Weights of a small transformer language model: 601M tokens.
MLP neurons of a small language model. Each row is named by its layer, matrix (up: input weights) and neuron, and shows model dimensions 160-287. Each number is 50 + 10 x the weight over its row's rms, rounded and kept within 0 to 99.
Before each neuron's rows, "fires in" lists the words (lower case) most often at its 100 highest values on Wikipedia text that the model never trained on.

fires in: "to", "top", "took"
L2.up1:54 66 61 47 36 38 63 52 53 60 58 52 43 47 36 57 70 57 39 52 59 39 44 53 26 38 46 44 49 67 50 51 40 58 43 35 50 55 46 37 35 38 49 51 47 65 53 51 42 46 80 61 58 51 21 62 68 49 47 47 60 44 58 39 52 45 62 47 47 54 54 49 47 64 55 39 46 64 56 44 54 64 54 61 31 36 56 38 52 61 60 52 48 64 54 70 74 38 43 41 49 55 58 37 62 57 54 45 52 56 54 40 62 42 32 51 55 68 59 61 54 49 71 36 40 45 40 69

fires in: "to", "at", "in", "for", "of", "on"
L7.up530:42 61 58 42 35 57 43 55 52 59 50 80 39 46 25 50 53 50 46 54 60 45 62 43 52 49 40 66 44 40 42 43 49 49 56 32 51 58 54 39 66 46 53 63 48 50 39 36 59 59 48 61 58 58 55 46 54 58 51 61 65 61 32 34 57 49 57 43 77 47 55 40 37 57 45 60 45 54 59 63 33 62 43 47 52 35 60 53 67 48 45 56 61 54 60 58 39 42 53 58 50 47 43 65 53 48 45 45 48 63 38 66 34 32 40 58 47 37 51 53 51 44 62 69 44 48 51 64

fires in: "to", "together", "2005"
L10.up915:71 55 44 56 38 41 53 60 62 36 62 52 46 45 48 61 47 54 48 36 57 50 33 48 48 36 20 61 69 61 49 39 57 56 64 63 60 63 57 62 59 58 30 56 51 31 46 42 67 47 71 46 47 47 33 46 60 50 46 68 62 52 48 38 55 38 47 58 70 46 71 52 56 49 46 51 68 46 52 55 47 47 30 67 41 46 54 54 51 51 53 44 45 30 41 70 54 48 45 48 54 51 55 57 49 32 44 40 50 51 48 59 56 42 44 49 42 58 54 62 53 51 49 52 43 50 31 61

fires in: "to", "their", "its", "his", "in"
L10.up1332:51 59 62 41 44 47 67 48 49 46 56 48 48 61 60 54 46 46 50 55 49 58 59 56 30 48 48 62 60 53 52 62 70 58 34 65 48 59 63 51 56 39 54 53 65 66 27 50 64 33 71 53 43 51 51 37 46 49 50 52 58 45 46 45 49 44 68 56 44 43 58 70 51 50 36 57 32 58 70 44 61 45 48 50 43 50 63 57 42 58 64 49 40 51 70 43 58 55 49 37 64 35 42 55 64 57 42 47 45 33 67 42 36 43 43 52 37 44 46 62 36 57 59 44 37 63 51 58

fires in: "city", "website", "www", "town", "speed"
L2.up482:39 52 54 62 56 55 52 54 49 74 56 40 54 54 37 47 46 69 48 48 52 43 52 56 63 59 48 42 47 41 54 46 39 41 69 60 56 65 56 39 46 52 48 52 36 41 61 58 54 39 28 45 44 52 50 52 39 40 48 42 43 66 63 56 52 52 31 67 56 56 34 50 55 55 51 57 43 52 43 47 46 34 52 67 64 41 29 47 49 66 32 58 45 48 36 41 60 63 61 71 54 46 36 56 74 48 53 45 41 53 52 44 45 63 62 41 43 36 54 55 54 49 59 40 37 61 56 46

fires in: "the", "of", "on", "in"
L7.up1452:54 41 46 43 40 58 39 62 22 64 48 56 55 49 46 44 59 52 51 47 57 42 63 43 32 33 48 50 62 43 34 68 52 66 47 61 55 54 62 51 55 40 47 28 34 72 35 37 64 40 60 66 44 46 46 40 46 50 51 67 59 53 50 46 45 61 43 48 39 47 47 49 54 65 59 60 52 45 44 48 64 52 41 47 43 64 40 44 38 43 60 50 78 46 56 44 64 42 56 47 56 64 55 70 55 48 55 49 38 44 64 42 39 55 49 46 64 39 55 46 38 52 48 53 59 60 47 61

fires in: "for", "to", "of", "after", "during", "by"
L7.up1499:50 70 45 43 57 44 45 48 37 54 39 33 62 52 38 50 29 65 53 48 64 51 40 42 47 49 41 59 60 47 35 45 52 39 55 30 47 56 39 45 41 55 67 45 30 49 48 50 38 74 48 46 68 55 43 58 51 59 50 62 31 46 31 54 46 56 48 37 51 37 56 56 58 49 48 50 55 55 41 56 48 56 54 41 59 52 54 30 40 58 53 51 57 61 53 54 42 64 53 42 63 58 60 54 65 52 45 45 12 58 37 63 40 42 20 49 34 48 64 42 28 49 65 59 60 49 35 44

fires in: "takealot", "total", "took", "take", "taking", "target"
L2.up1446:56 48 51 69 31 39 42 44 46 44 56 50 71 42 54 57 58 62 45 69 67 60 52 50 35 47 56 40 66 57 43 55 71 57 61 38 40 64 49 43 40 44 58 64 43 57 35 56 43 62 61 49 59 48 42 45 45 45 54 54 56 29 49 52 46 50 38 51 56 57 22 47 44 69 53 42 59 40 52 45 53 69 54 54 52 47 60 54 53 63 61 59 52 35 54 60 59 47 41 55 54 46 55 50 62 52 56 45 50 35 42 41 63 47 43 43 34 61 47 29 43 46 34 52 41 62 58 51

fires in: "the", "to", "top", "200", "10"
L10.up504:54 57 54 62 41 41 63 55 78 44 61 37 58 35 39 55 45 67 49 42 47 65 39 67 41 41 47 43 39 56 67 69 39 26 50 44 49 35 45 38 44 46 44 53 61 55 65 50 35 36 55 44 43 23 42 43 47 66 57 44 64 27 55 48 38 55 47 48 49 38 53 67 65 47 61 61 56 47 68 44 36 51 57 41 52 52 73 55 58 57 50 42 66 55 44 46 57 47 50 64 58 44 71 41 50 51 59 55 60 34 65 38 43 58 54 53 66 44 51 57 56 55 50 45 44 35 54 53

fires in: "the", "his", "this"
L6.up1441:46 66 40 44 21 53 60 51 52 50 38 37 61 45 53 38 63 60 46 56 41 31 50 55 52 73 52 48 62 49 36 46 71 56 50 65 60 35 68 47 60 32 76 51 43 56 45 42 49 41 48 60 51 44 48 33 42 54 56 70 63 45 56 51 54 44 52 54 53 45 39 33 29 62 49 38 42 48 41 59 68 82 53 36 62 45 50 30 59 50 69 71 54 60 56 30 48 50 56 42 43 46 46 63 51 43 56 69 60 46 46 44 39 51 50 60 62 41 58 49 29 57 31 41 48 64 47 58

fires in: "to", "for", "united", "with", "grandfather", "in"
L7.up382:49 62 38 57 36 56 52 31 48 50 41 48 46 52 43 53 43 42 50 77 55 48 42 51 59 54 78 51 59 53 58 46 43 54 39 66 43 45 51 44 47 61 63 70 41 55 50 60 50 49 57 54 42 53 47 61 57 48 32 52 52 61 54 66 62 59 62 29 38 49 41 47 46 45 49 56 47 53 53 49 53 40 65 38 38 47 65 56 58 37 54 43 50 46 42 42 59 52 53 45 34 55 49 43 72 52 53 48 47 49 48 64 47 42 43 57 35 56 49 47 61 32 36 70 34 71 47 43

fires in: "band", "team", "album", "as", "club", "group"
L6.up321:39 46 65 34 31 55 46 35 48 63 36 74 55 53 48 40 53 49 38 56 60 63 65 63 43 38 63 46 70 37 56 62 57 46 52 37 51 56 69 55 54 48 44 59 41 50 40 52 45 54 50 59 62 58 53 53 43 38 61 50 51 53 54 44 43 44 58 43 44 29 64 38 46 49 44 50 54 70 55 35 50 60 36 35 53 37 61 63 49 34 66 70 53 36 50 41 46 40 45 55 44 58 46 57 61 70 42 42 63 49 55 45 37 57 42 46 51 67 54 39 44 35 41 48 50 58 36 69

fires in: "the"
L6.up301:50 65 49 38 35 46 64 47 46 56 44 33 65 62 72 41 66 43 50 39 51 39 63 61 52 51 44 29 35 41 52 59 56 52 57 34 62 66 57 45 64 30 47 77 23 56 59 48 60 22 58 54 51 49 49 50 57 60 55 51 51 53 54 51 44 50 46 71 58 39 66 51 56 45 51 50 53 53 40 39 52 65 48 66 56 50 59 60 32 49 61 66 62 67 45 45 61 39 46 61 47 22 46 48 70 63 46 65 44 43 23 67 57 51 49 67 58 50 39 46 52 58 48 39 36 45 30 37

fires in: "to"
L7.up679:68 43 52 47 44 51 51 39 49 52 66 43 57 40 51 53 64 57 31 47 51 58 41 49 23 48 55 44 43 59 51 48 35 39 39 44 47 50 47 49 40 53 40 57 55 44 50 48 60 38 39 44 44 47 51 60 55 34 41 67 35 42 58 33 43 47 48 53 54 62 59 56 65 49 48 63 57 63 42 59 55 67 44 51 43 51 54 51 60 34 48 73 61 51 48 43 51 49 44 35 59 44 39 46 66 63 50 32 48 69 59 59 54 50 41 75 60 45 44 53 59 58 53 42 56 43 53 59

fires in: "on", "in", "of"
L7.up1263:52 49 48 48 57 48 47 65 40 43 58 36 52 59 41 68 76 45 32 55 40 67 66 66 59 43 39 53 52 63 46 48 51 41 58 44 51 48 57 49 55 32 26 48 54 67 59 40 56 48 41 53 41 43 30 79 60 65 53 44 31 37 50 69 53 54 44 71 49 46 54 58 58 48 33 52 49 49 55 55 47 50 57 39 49 53 74 28 59 49 54 42 64 52 36 51 51 38 38 43 50 51 30 59 59 57 45 56 48 50 38 54 47 37 55 40 53 42 50 59 70 69 47 30 60 65 56 72

fires in: "nl", "n", "no", "ned"
L2.up568:53 53 43 51 57 45 62 61 69 43 54 51 53 56 54 40 55 41 60 38 44 54 44 51 43 56 52 66 67 43 60 47 36 47 50 48 49 40 56 48 63 51 38 49 26 83 62 30 47 42 40 46 66 53 53 44 47 37 29 57 65 47 39 40 67 57 59 66 45 30 39 54 46 58 46 52 46 34 58 48 45 36 44 41 50 55 67 36 54 36 44 35 38 48 34 70 51 42 47 41 54 45 48 33 67 58 55 65 39 61 59 56 44 60 42 39 34 46 52 29 59 54 45 49 59 58 53 56

fires in: "n", "railway", "nl", "royal", "daily", "voyagers"
L2.up205:56 50 26 46 50 62 53 62 50 42 76 70 58 38 53 33 51 32 54 43 47 59 42 46 52 61 69 54 59 53 40 32 48 47 63 49 46 51 44 58 59 56 61 41 45 66 44 29 67 24 60 40 58 48 57 43 51 57 45 45 57 50 41 48 70 59 53 46 40 38 44 58 52 53 68 53 50 55 44 47 45 54 57 55 47 47 56 39 61 68 43 52 63 39 43 46 64 47 54 33 55 46 38 43 62 52 55 47 51 48 58 59 44 36 57 54 39 58 53 32 60 42 48 58 52 47 50 58

fires in: "in", "s", "hospital", "her", "to", "club"
L6.up1009:41 54 52 50 24 47 47 57 49 46 64 84 53 45 42 40 45 60 43 46 73 61 63 51 57 63 47 46 49 62 61 41 38 39 43 64 42 48 43 47 49 55 51 39 53 38 48 53 49 38 45 53 52 46 59 64 44 43 28 63 40 61 54 57 54 45 65 46 49 62 39 57 45 64 54 54 33 76 40 33 52 47 46 52 37 50 38 36 52 45 55 53 46 56 57 40 50 29 41 37 58 54 33 59 47 57 46 47 72 52 71 57 34 57 46 51 46 46 53 53 57 36 49 54 36 64 42 55

fires in: "on"
L2.up97:40 60 61 65 46 54 56 64 58 54 42 57 59 55 27 46 50 29 50 52 66 54 50 51 56 51 59 47 59 55 53 43 53 57 47 30 39 58 60 43 52 62 53 49 44 68 63 59 54 54 43 50 51 45 58 52 59 48 62 69 37 31 56 59 41 52 36 56 50 49 51 54 34 45 34 39 48 39 40 50 45 48 37 47 34 51 49 54 56 34 35 53 44 60 37 58 44 64 44 46 46 61 34 53 67 55 40 58 42 35 38 45 54 48 51 28 75 51 53 49 40 61 39 54 40 49 44 56

fires in: "in", "were", "on", "to", "as", "s"
L10.up1526:26 61 43 52 52 62 54 55 39 44 45 65 62 54 51 52 57 38 47 35 42 39 47 67 49 20 53 33 56 58 43 61 52 47 61 49 51 37 59 59 48 53 49 45 37 41 35 65 46 53 63 51 62 49 58 58 57 53 48 65 40 51 48 49 44 56 59 54 47 48 42 37 47 68 59 63 46 45 56 33 64 62 40 55 54 41 60 46 46 44 61 38 70 52 48 42 42 26 51 48 49 44 42 61 62 37 49 48 51 63 47 47 36 59 43 52 47 57 49 49 61 46 34 55 36 54 49 41

fires in: "the", "s"
L6.up904:39 46 48 67 65 78 61 45 52 58 57 41 52 48 57 39 54 36 47 58 51 41 53 47 52 57 39 37 73 42 51 35 70 49 50 53 59 47 57 52 64 50 69 54 53 51 61 48 51 33 43 38 60 56 47 49 60 44 35 51 56 37 45 49 61 48 44 50 46 50 65 47 35 44 48 38 48 49 58 79 26 55 55 21 52 55 51 48 56 39 53 30 63 58 26 41 46 59 62 44 49 61 54 54 53 49 63 46 34 39 33 44 47 46 53 44 59 57 44 41 44 44 39 51 61 61 51 50

fires in: "the", "with", "same", "a", "age"
L6.up635:51 48 39 33 36 36 68 56 32 38 44 56 39 39 34 39 49 46 59 67 51 65 60 36 57 57 65 65 56 49 31 51 64 53 53 57 47 37 67 51 47 44 61 51 46 52 32 35 43 42 41 51 68 30 65 67 46 63 52 39 40 38 36 41 66 49 54 49 50 68 36 66 52 45 35 35 56 59 37 59 66 41 60 34 51 53 50 46 51 55 39 43 57 53 42 45 58 46 56 58 43 48 45 42 64 42 54 67 45 44 47 48 27 51 46 53 58 53 50 52 42 62 49 64 58 36 46 62